config = dict(
    intermediate_size=704,
    bias='none',
    init_std_down=0.00565,
    final_lr_fraction=0.0,
)
MLP neurons of a small language model. Each row is named by its layer, matrix (down: output weights) and neuron, and shows model dimensions 32-159. Each number is 500 + 50 x the weight over its row's rms, rounded and kept within 0 to 999. Numbers have three digits each. A neuron's up and down rows have the sign that makes its largest values positive.
After each neuron's rows, "fires before" lists the tokens most often just after its 100 highest values on Wikipedia text that the model never trained on. A number after a token or word is its count.

L4.down194:437582554462483513476539506489526534616528482632525504475462556432476404578543466563555529544413474477491526470447501531467499538540557426453467457389598491512535435468450509540545479421496483508515450454492487510578591501494487468482476425546523422524402583535494508505411463569477524448523500467431495445505465565551485589544524492510496489583493559488491499477532406465527393506368
fires before: " " 32, "0" 12, "2" 10, "3" 6, "6" 5

L4.down683:586474706427502489538517473496400586529557559553484536393470516485552539550515505442572556417591509509553550507425562500521439550517533445495432507570499551462480486489508488504492555585490514438424552394557560512414425587466485551495574528463464559411440436414475537472497458587561426500496499543455479499472506561493468420529482525506577545467481478412559403522527556475484489501518
fires before: "2" 49, "1" 30, "." 10

L4.down81:486532551529503444485500429480496537554501467566560525552549503447420564464545453527541426517586427521491514512474482433510470422538452512476505483424489374475669580483430464451469445453456437474465421461502496488376513443488538443510528539428533429424559436620476515464458564546561487488482474557495587540530467513553491458390516501537531542514517482487515550490422508599385469395477
fires before: "\n" 44, "ject" 5, "j" 5, "serv" 4, "sequ" 4, "v" 4

L4.down480:512468528462607547533470519464530531526465529485612584508555465461468466526499494515494496443389444460518428536547513500508531416520541478465537513520432518459497513532484483562470459425458452523518468485475541499618419487510558482498554450522518509542481487540465476535544511440511400536557575432498543493617529542505532494485563568433475467550453510541479567479586448428616552532462
fires before: "\n" 37, " " 25, " |" 8, "ess" 5

L4.down108:450470586556463549561481505493382543526558454486446507482491458492501481561454519435452534486470497483541557591390587512476507520534523539496444524434514535545440417588553447522409584473459536500455438468539488500605516588526527535462568513484559438575479470451534492449472536536499522511563525488500475619479549409517512434489514512496521524528514488525592500444454538498535607568508
fires before: "1" 18, "2" 18, "0" 13, "4" 4

L4.down118:536500436428573649518523430413482459586462520526487517512558463541549479444605428499562478553464525513459489481458595532533512581577610390479546571506572539482489426524431470484465518490543476439487518433512533455614499448491549486512456494555543558467462509470463558486478600499542594519562503486433542552485518461476478521573472388464518567578429447509549496478547451409504529560574
fires before: "″" 16, "0" 13, "1" 12, "3" 10, "5" 10, "2" 9

L4.down483:566473534550563588614464568531446470497463472417561511531472523535462399592556535433510456544535483458524500399485540501482449495484535564438521503466506455523402529489397459559506371423437475526475566510467569535518474532484478487486538475542571447545502595438541466550469526550445436426579514473517494561529456553520552568568496569522503550553474533428481454483583468466548405552527
fires before: " " 81

L4.down176:514419541479507691559509446513494527424484480550502483458555448515438482532529506522460506619555605571588419436463490434488419515442523445468481496524532516447579556518511513485472479423414476452550578518562483395554528477549494469510491471406540571529469534625470400502457557584561432501444467486525469500527513536519503420431445434516492485542473496598397517551550517463555472537504
fires before: "|" 57, "\n" 16, " |" 5

L4.down423:509444428578391623515528578457561514432538547504494511540424373473485560481530500578507518525399508588526494441539528523508416514496570405590545480499567497525502456608572433479450518498505433559603561520542455517579491561536532514483531462478537429496527487493513469590483599491475535494485510486484431501553573404569434485477461553519465556554519471488501567393416524511418508500524
fires before: "1" 34, "2" 24, "\n" 13

L4.down604:541476473500600528478474494504480513578530525563519494478502505573421597515444370460551539445523569595426485448517471477490460544457496511544535513565493555526446393483508509566559493517496541514500471413495576564416528469483509525392466594490518519565456548506462585591507510495469552484493462585469453490528463389457449513495555512493513576463515531445480522462516441425501557558529
fires before: "===" 23, "==" 10, "====" 10, " |" 9, " im" 8, "|" 6

L4.down471:441490467440545476443416490469486557491412576392522621463454475488542472388523449486508474426521473454527554515502545510659497536544555470513432551446412481510465411386561490475552449505530479503459574419496471468485522497494532547567510516538393460395491544482502489487532387466534517537499461500466431507444461544496432424508549476449507525468430414537426531436577439515588544458504
fires before: "\n" 33, "born" 15, "1" 13, "2" 4

L4.down521:574567507430471647515531539479482393509563517562398461509544429409444554439497529556446536531449503429524461437432486476442493500443529522453505476550559571432452530588503455455563545537509564594453574465456492608529543441500446495479485541472519593512558463454616409486487601487501506445526531501484550508492548532578545474485456482504484485483514476495554533581569550496496475515502
fires before: "|" 55, "S" 11, "\n" 7, "ent" 4

L4.down631:482486520570615607475395501435546503456443477469460523580572426529536592490569486441499505510543577559487486498472537513577465566494572508539463580505475543500475394539521455481482528593485480502403522510475528460579485507403568589429426529517519472644414549455609468450545523559571465490443526428579448515501427496482446503617465484553498543523459536550459502453512423471582557426513
fires before: "8" 30, "9" 25, "7" 18, "0" 4, "4" 4

L4.down499:429418565513482499425554467530498495482523468498542502512546523499484568467610532558507463419443553486498549529421519536565524513446571555546622465524535555509460487485490563440554547488511448576596504526515606434614508539515602498529521389451477498408432466399505543461446570533432444565442546528497478416491493375508460554499413533524523495464500482482498499489562507509524510512482
fires before: " " 50, "rom" 4

L4.down574:494492504495471651482457443387495417512581492511567541511524437554393506419587517549490541453442476508437541490424449500585526441458585362549500569449516518431444479468585452443429541445518502504504510493561457501548517527511566498469460479576560487421466401465395570553442493459510574587448396471452553440564564557467465508486431525524544557417478498527464514396557527490448423532514
fires before: "2" 28, "3" 21, "0" 11, "4" 7, "1" 7, "6" 6

L4.down415:544501433474518388499533586556512502570474565534576466522533491535482488547447522467491566503538527485472592547554474484504508536475475534539507473431417560464488456558416436476549478493490513496434529602574426404638425483492497515546596460507392535547566501449474573553430444463527473580560532473542457530522592571415558459549477554492647467616483581389488504471495450522523538371598
fires before: "." 16, " of" 15, "," 12, " in" 8, " and" 6, " to" 6

L4.down144:500491534528496545608484511537461419437535532542462517491410507484445512516436545560543525522463522506469469489514400553363524470579537560498485427478541557543488573450533477496466492474541485453459547487602565518488510480534577527458552450505562545455529362541599555574464486533473503497585408381498434420480503530470541462511502498509546477472467536503508562465494530452566472596540
fires before: "2" 25, "1" 16, "." 12, " the" 9, " O" 4, " |" 4

L4.down569:524479496522540658525536430524546505578590534363466501603477530452503486459478475586553517595510515515504519505460547461513428522468463444447500461435466554490545489465443487458527458511585344554438503460469504432727562470439522527590471545541479521503444525499527494502506542598515503576469554484502481488583526433422536456503559529439511508562466463486484475513505486507515562501477
fires before: "," 20, "." 17, " of" 8, " and" 7, " later" 5

L4.down95:536556603539532550490468528584427577468454535514451516465496507580589499570474542477504505521475525503471394487525392444571462483468471423451415472510557463518403615454543511446514503568453523526506472455545418487482498422479478514503480512481663501553462435541535539491520546476530520492419506467415421521514481445534570501399533511438455470496504483424461585518491551536407556469428
fires before: "\n" 43, "==" 7, " " 6

L4.down45:438516517507500580514451439544541480519488463558517548439436460456510564520427551574538510472420439462443526460493504505529437517550514635429468475502538602495452379570590506596508505452446501393576419481473556468578511436550493524536533531507629494479465430442585527538495581498518453483520511398539494474569519472464419463464517546465518502523428463427450621509544512419531462458489
fires before: "," 40, "." 21, " he" 9, " and" 7

L4.down104:471422372553506479494561586520579476542487412507489529590419514444511486575486473449541510548459484479488448540590492511579583428504564432467458530494466591481526406462395504556559463555527508500456521476533537456630460514504544542473560535404615464539489477522457446562598429506594460483496423561507483439507533598526485517504487477436450490575533521385447415521465533547539463511530
fires before: "==" 34, "In" 12, "===" 9, "He" 5

L4.down321:505454479459597592502498410449457521563438550456523512516445506551499521510467593562508501550507424483382439626537461419482453560493521418529451461498497645475480546446478512517532496462478544487550462492504502436608585523492408529505480533610525462559439488503530490475487466429563462525523555511519487506539427529482529495563547543475419502540559458428447415508451517455568476533626
fires before: "," 45, "." 23, " and" 6, " he" 6

L4.down587:439562481492440507539524416399450568528426490487514510466523360533462513517517498469541577537457495444471486433436472388479494431441541408400510539468454480578477378491455426617506452520540460469551563477535420515542464517539509548440509488477423528564471499560548556519520419538544531488501505465532459539593521643518413480571530487589405486589421542511520501489487458518398561512500
fires before: "," 44, "." 21, " and" 7, "–" 7, ":" 5

L4.down158:540439552529415410582456543480453431544521552476447540458512450462526595596476508422609501432513482363532571549598403439513500529550453465455527550458521487521469532516543576516409458535394525465526482539539537525574464450512570517610502545484440500500553422508589536532463506461454452549504407504444493451419509473582501480469468499522533562481547533543481519478516483504448429441528
fires before: "-" 70, "\n" 26

L4.down333:481497516541511541600444491565520452430510479498529444446524484624571517511461508518539529386494423445472598493457601534567591483498461429470492483483463506503396562487545552520426497588600505425499556511601481425580467481501497530437480434495554420511443412474398512474457423504525590523543515451485495478584504551518462484500557541420490552476482406467483440424519470492590542551571
fires before: "\n" 29, "1" 28, " |" 6

L4.down228:482511456502451687445465433419490529507506533549472467562553399491439478485515497448541492518463490483507457431491490528548452500610525426576441463492444537540549414455478567535514476482487514520524421464500443570512547466514473492539549511496552513478387444492475499470525514533408489405492502549454604370512449558401538468462554481509492496495468567433400462513545581426540569595553
fires before: " |" 30, "2" 10, "6" 6, "3" 5, "9" 4

L4.down121:498425580535471511540479499486505491419498416547454536480510433416509502523541528439570457385442552524543521573509483542455537488547534403495517506475497448614431463573469484527421512475391490482456525492461526531608500459487434410522479409529596411488478449481469510569441491526526482567477448576440532414512479478559530533529526475516514526563489469517525531498580475541498532444466
fires before: "-" 41, " by" 9, "9" 7, " the" 5, "N" 5

L4.down254:483447598519436618505472470460426466454419483582427562501504448410513493526479597593536412500562561420561529494577461474493542560518507607457401528462530511512503502436472502467443519492465504416527502405546449490543539525499483532455493493468447483477413465516541456374432490556571529486493521460431433541611575492385514487569493508541525446479554481469466493531468405486547458501435
fires before: "0" 57, "2" 20

L4.down659:509507493474472571561561439549469510444605454377503555434510451457584479480462467443427476539488435558399446508557489505518499571516560519387636579534528431553477597469464452595458472477499512536493449502472477438509458535623471493477499541453577450510475507464518483450442470401545473526431574488484495525444512558511497503431538536503509501442497485476456495502459621510523419459552
fires before: " |" 46, "4" 6, "5" 6, "1" 5, "6" 4

L4.down626:459523416479573582551578615464534497481474467529452531505555479505592517492514514540523451594502447406451457516452511464418495584531483525448473485493573479502460546577494528491494503492517490429466502611471579520530533510533402424567543512593516486580572561401508405494557484533495514426573539445454479561542485476510514549487506473460439427581471468469448519443613476480368492514505
fires before: " " 27, "1" 13, "2" 10, "\n" 5, "e" 4, " of" 4

L4.down551:536533487539558586514536594500527480557465461445504459497598490476516468534479463533459494524453516326593553500495581534563471574520570435468446518466500433489467365588507463491525487539476477521552491488520429619531478437462485467463506532420514506472587532434510467527465476552444586477460480492511446506451476496570583530528531573482383519454598528557518511467511385550400489471431
fires before: "1" 42, "2" 14, " " 14, "8" 12

L4.down420:558572527549524557513560446512447471529444548475424511521487531472471529472513551525515528495500572392492522507525480469474500543506439387553513463493543561405553425533510503493466503476602415519431515573545382594587517521436542488450506500494482495525401384509486517527535505550459506533500523511539550510530492470533601482438396516486425524534502450519502620468582511607512556545507
fires before: " |" 25, "," 24, "–" 5, ")" 5, " the" 4

L4.down571:536441557542589575550479458528444522541410529514482533527512472581567456566418473458520507636490511538481494509513594483565405492476535450495480608562545499478518568557508565468488506581490531519523566429483460511526532436448467579451573485556602503519553507471442409492390545480411440626513507493472429559458514569470576468546483540510553520448490477595492480532562483498534459568491
fires before: "4" 25, "5" 20, "6" 10, "3" 8, "," 4

L4.down693:544564375512496655494481550514525414466444470489510476446513478585459439463571506468462469522545546560500513486450493514567440555567592464519431485503553466471488526572455553554497449379495423447537553468503463547608465471536377505395547534534579462522441557497563507536513545495482513585585473494522473485524545491473468495543559580530472490583519498500442452436524514481590418427481
fires before: " " 50, ":" 6, "," 5, " the" 5

L4.down301:553491457466450629548467576469463480510596470456528465493489495526553560496530590500481490479483558568572546455536472465476454622496500551521484438420476543453458460490594466489418464424608520614425530519530555567565527498424464502460531530513530535544540507435512586497453596438494507543459500463515615549541448460514506474517477502473471412468528490503581441445405516500476534480555
fires before: "\n" 27, "-" 17, "\"" 9, "1" 4, "|" 4, "==" 4

L4.down246:486559549500543507532457411559536473471524534451553469443514553514470469541467466469469466484451485467539476499587472505498540438484585476479430528485486421450452517494533497646408501421407545462513488427506468543399457542526529431368460576424509482493473498481518486541461465451592496504531444371455577568469487549509555527551453464489542414503426473485448481501536568572433435468520
fires before: "6" 26, "7" 12, "5" 10, "8" 9, "," 9, "9" 7

L4.down160:508459489528472462553572549492349433498511613411605595495507478439549528552470538488435485490509564560419453476417533503538527524446643535488470558467537430483513471503633474435591492550518505460447506517486571473380580547416542473391465533517419542439397486498477500521497525509495424475440476527391513441488504464463478485470546562511407554520494438459541634466549451518462492468443
fires before: "−" 18, "1" 13, "2" 10, "3" 8, "aged" 7, "0" 6

L4.down699:427483525473483500513541512373547520532506555449542574544469559467593621428399545532572483545499533487482469519508408410608383487470441531471561471530543483528471499396545441563557442602536460500475449469458495471482439548516538531490512548456559443470512506476482501550542577512501495460414518550502443389567527523486559540469555507537524601528524430426498491410527499493541501484578
fires before: " |" 27, "les" 7, "er" 6, "ic" 5, "l" 5

L4.down227:467476416578507381525483522475451407510514585442448508540570477557490510499609551466393623487519466460500487433440478492509474511477494423403529454440482453535480472493454490438480523519538401500428505481504530501479530555519536521451548402494490461480569557560495567513410473571517473478506553460547590489476488452627543559454513554437517589499555509513472531470459527485438532521472
fires before: " " 22, "3" 19, "2" 15, "5" 13, " (" 10, "0" 9

L4.down477:514453552526467494560446512526504442452511492437478551405487535506539568562502455470488584512444526501498483522478519515444499476588428493456462537564526435488480570459483509463439452430496434504480571460547436561397476522519512499433506518555423509493538479516479563521498474595558429460496451484442558490525497598462495627446521464483560503541467561512466520477548407515536448487464
fires before: " |" 32, " –" 10, ":" 9

L4.down173:521480499519553437418513477524553503538475515613489490543540498515476489513512468403522583397493394512520484533515561469405486459490494421468504421506364501506581436455564449471505479496509507556602529458460521544566470573494439407483452488506453534363505501530494503486474439491530617453430503541421459423562467476505509472574625491463483577583489471542516458601490531502522489490580
fires before: " |" 26, "all" 10, "ov" 8, "s" 5, "\n" 4, "er" 4

L4.down650:527514502511599395493543446528494469530559473511501456626503397506511466530448553427517509545466506482511460582537478509489435521468524501568552453514569515480485418510470439486487492511519526578455496510403555424472504350480490488538578426460413495543473557391505477512555518420430611586457519512502618515466530524559530490498494453490522407527520466532427455465562438463506497548502
fires before: "\n" 100

L4.down672:470444451493429576537505471541532539514506447565527476466552478504529591498499591410559487492500549465489405517554493453556526526463479528488419486469441428491473543535513464491527428447559448413580485487556500603664437456449565469469537487530656477515476510443490548605472465481516525459452516475492564455490490481519520510502472528492520443548537531514547523489468485510569529524468
fires before: "," 34, "." 28, ")" 5, " the" 4, " and" 4

L4.down695:506536422520469530480549625556455570530488461497600449506480561582504544502496440409473546539546512555504417472529529573560508462453436437539468576639465621493444448516559359611515514517507560496528590440421477557534518481505483482510543572534446515598561495578518445527429581389572521478559470551619521454486441472452449490487551475489512454530561557480509456462475538572440526500506
fires before: "==" 30, "The" 18, "===" 8, " " 6, "F" 4

L4.down195:458525447500467647456516529476452557408491497566497463499469432573444465493486497532576550540487465495419557444507518521521512471475411421461565385413558544574476451493538520493426548529534520470480479559500496505599543540557403498540517440513493450598411524476517604457486439497451488554504413478527529529448525382450583527483466518401481528520551485432461421446444592537493501452534
fires before: "\n" 62, "9" 5, " (" 4

L4.down648:546403530484503654480503437498446483542480468444518506481605493562471506524544496483518575523480530472493468571483541475508477481549505380559428444496555538492505450499546415410449569527524457444558488460496474530480482556418443445455567456498541520557511512416487424474475573485502532478435526516504447451504487445611481460408447526427467508607497498535425467361537439547410525569478
fires before: "1" 46, "8" 14, "9" 9, "2" 7, "3" 6

L4.down470:435511546476462656509496502573529534504469409509519493531495488523612481450513589480574471576473509558441443505527538534472546464496525442441561402425531566526444587499478391515507482481543462536496590510461501514588558462505531561387501502523552522549472493519525406523502424493426481488535532435435512482569424434577481526507546565479504431545497540448451476506454463494514523503448
fires before: " " 26, "," 19, "." 16, " and" 10

L4.down589:552487529591512523436581448489538493384517467508513559608539409468489501437399490420536487388471429494463498495468561494596362525433491563390462512543546528498467482490531515468541567553520537505460525458420411443499434498593462512488495487401478565573449496471515505514457453525539532548506416501566488560570486527493512501474424535474517527526505485503412513541534511467456617431525
fires before: "\n" 95

L4.down165:489512532455595548527519467486512469529447487438491429578530425495422415508539471485474509560508556551503453537541496464473553325521488387577516512505500561455560551558520441547489520499497421516519532525442443594461507470498422534428471520557476532505484570479383463506468498546528449485444433444548470509579484537389526530376523471504634540584483537512523497482509455478521474489482
fires before: "\n" 47, " his" 5, " the" 4, " in" 4

L4.down512:590438489496514521491583478433525464482448469497515446479613482455503491564522610421517395493475534497540490599481533498524545520662411528473450457511501440495442392447437486580423541445503487466498514549436524534529519443470464565510535456547516492449545518496482440424594570454573554391551507471536455491466510498507479542451478524467509505552474457449541535544511529506469474466437
fires before: " |" 58, "0" 10, "1" 8, ":" 5

L4.down550:525485490466476546495503521472378478470498573474553454542452460494509487504619501458544524518506469580435554547482497579574549547469537539483464510483436533502527490476544427393486472459491402557558466424528513486613531468458611507547557389506570495455489496501526500525458539511512463528455553468380573448562516458503476454449476544473446553615474484466486522414545547554474576528489
fires before: "3" 21, "2" 17, "1" 11, "0" 10, "5" 8

L4.down647:471463473433476520596504431533545514526563437424492463560538497539569536547514485527527571480483411593501524608481582555564573484602481410536534511517499494508563531505516428522360435580447399406460514525530451377598468460468518599546531523508546511521520468541483400476519524478463494487487536519429424415537439572438412500464466466427588577526497556529478534407456630433462574617580
fires before: " |" 25, "0" 11, "ore" 10, "les" 4

L4.down577:490461466447499488439506500468443475451515481567377549490533477584462440461606452455387469497578532585510470414507454471440493500476526489398486464578505474561536477555570456431597497503514432490514637523444509566432536430382460456547431566515472442448486501531413529583499401583423538525470482562467593433498419542485458530432541469497465531526501582509473551528550509565558527558479
fires before: "9" 48, "1" 19, "0" 14, "2" 7, "8" 5

L4.down293:490494476495483522497504459414481535444541530448514435555452508473558563491498464541564522458530456530468535402511532508516442473498561448563477466507538512416507547543550488550468457483496440539374412513473429493602443450516465541500510472570405503497457489582576557440425458486570516577392525512476572498561595469433517409523434494522528530395517543595486525483422463504505498410490
fires before: " " 32, " Votes" 13, " Team" 9, " Sc" 7

L4.down261:525404493485432579471513522482513495522560508458509479519571519552516598501564554415508510624541541455510502530594425515457481447530448394421517535460539436473459537477471553539414471435469563433489513518444567429487498528459510486483434557573531522523538493500423481563543496448538469538538455584578496555501427503584533571478487526531465491507535541490495502555508454421543580603529
fires before: "\n" 45, " " 6, " ch" 5, " Country" 4

L4.down556:471542512481536463466533554504518542510477484564423509459361481578485428528485580479525520446379512527530476543527426513492503424552422549510417515496538517532422472596521432499501479516476529481526508452468390483510557528538551507503622561425518384499517500491489488465526474407478454473521520508405472552499481503557447486469546518429488456527454526437406517441532480518539494494554
fires before: " |" 61, "–" 18, ")" 11

L4.down374:512499494462495428549521494485466480538528612487462474418510465525500493516480551471415501474491560571455511469656481485515500449507561587467477468498570574483534460509522453559447524428484463432610488502566407579487565580429523418506411488511571515512461496533517445601515524419458557447467547494578430418527521469502460490442587506613530529632505495505484463517590385501451521519486
fires before: "," 48, "–" 6, " the" 5, " he" 5, " season" 4

L4.down649:553604487531451653497474477419476532437527473547466554536520580391435482485553553466424371493418502470550506502507498477501433528511521539427563513468502471519541479491474448438459500426556503525575479518499541486469505529618524490420489500447510540479404521527522522523453475540461487492542367474451528497524451505479570507474473513471465449648459500461491522614544547536507501579394
fires before: "2" 39, "3" 13, "1" 8, "4" 6

L4.down632:440533546481505683553497475531443547504520462580496394541465403490469536497542572518509518511501568612445544527468435574527396572561553550639514449583514506528452590480457526553549574453572500546488561553508513529587480516473513486486513556474538451489486462535495587536514473527468499479527579518557533470447541449542498477433517505476548487539464463510494523453472539524535538503561
fires before: " " 42, "\n" 24, "0" 4

L4.down408:502476601487512386501501479458526569404416518471499496474607482488519512505433507499587594449531565453442404464440503462522489431475441559500495453622507561548441363499543602437562540496538428543515527447499509505343485481480516569446497465545343510440423479495523523529523428521512561451508394505474473455505499455503502515509508506548417524522522518470478515435567481525496523447518
fires before: " |" 45, "–" 15, ":" 9, "5" 9, "." 7

L4.down452:478512461606511497548554559454504466462488592516582487542515572567461562450552547477448547438571461567467432433423458471564553515512565424505438493493527475524507521510535542396601433553415438519472528486534523443445449515402441504530506516456518458479476547504441561423433528483485439494503450502304546432560435434510452493459512553503532543477521529569473458436445530445491428496480
fires before: "\n" 78, "-" 11

L4.down210:552448439476419630449500570618440460425552565479471492519488402605537500579497512433520457563454470462542566486548590539506477467600570446533487466460486458480538623476452505466474510568524514494581505435501439496565561575447489397523469539517566401542463507464520561508482375507531478558546549457409476518543557531434499524533487509537362471567450537410532489477503497504518444543473
fires before: " |" 28, ":" 8, "us" 6, "erv" 5, " (" 4

L4.down532:508506458502566587467427559463480375553492488463482537539561555447452514462489561493485573374556509506534529506452436607483552477480538547496486427432516481575451508479527482547555504465507464423573515539479449542513556511537513411532433481518582484432509549459508434378464543434459460584546511500456499431504582475447525435511570549478521516448473502566549493463483447466521480525386
fires before: " |" 25, " " 23, "\n" 21, "–" 10

L4.down503:495477614457425567543468562573487436512510545570546476495461444494537563629519534510499434492570376463534521575556491563466544561476429515498540482435581452510555518490443475544463446596395429457508569415459591521462487497488544585464543593509537509512603537519518545424427561498588458427474535553510522413424512520611499458489490458543446384529558564492466479498477530444530443484518
fires before: "-" 54, "\n" 10, "=" 9, "1" 5

L4.down677:596406534384447522505481549510440523636460471530576541507504466507435555505516509488491534583519443571479505503465496534490620570469478505447471564559432541397542446454447501664497530481507537507406483417572471558497544539531522474578530434440426456483454482506510577487488549461461492530601472421491570515458536481536423591509470576496491503586596401421495439513427456526434534499493
fires before: " |" 30, ":" 18, "L" 4

L4.down157:558472487493509452476497489483515470581487556503581516474535589542464507441504393476561486440475456501532465502520428530512497352495485465485446497530496506467615423560531551548580535415486447497606471421496527501468573520525473562456533508537515467493550511493467504603519561501518509450511438537504404487523465534575535534394514461452484532548454478428617516508528551432423519481451
fires before: "===" 35, "==" 23, "====" 10, "|" 6, "=" 5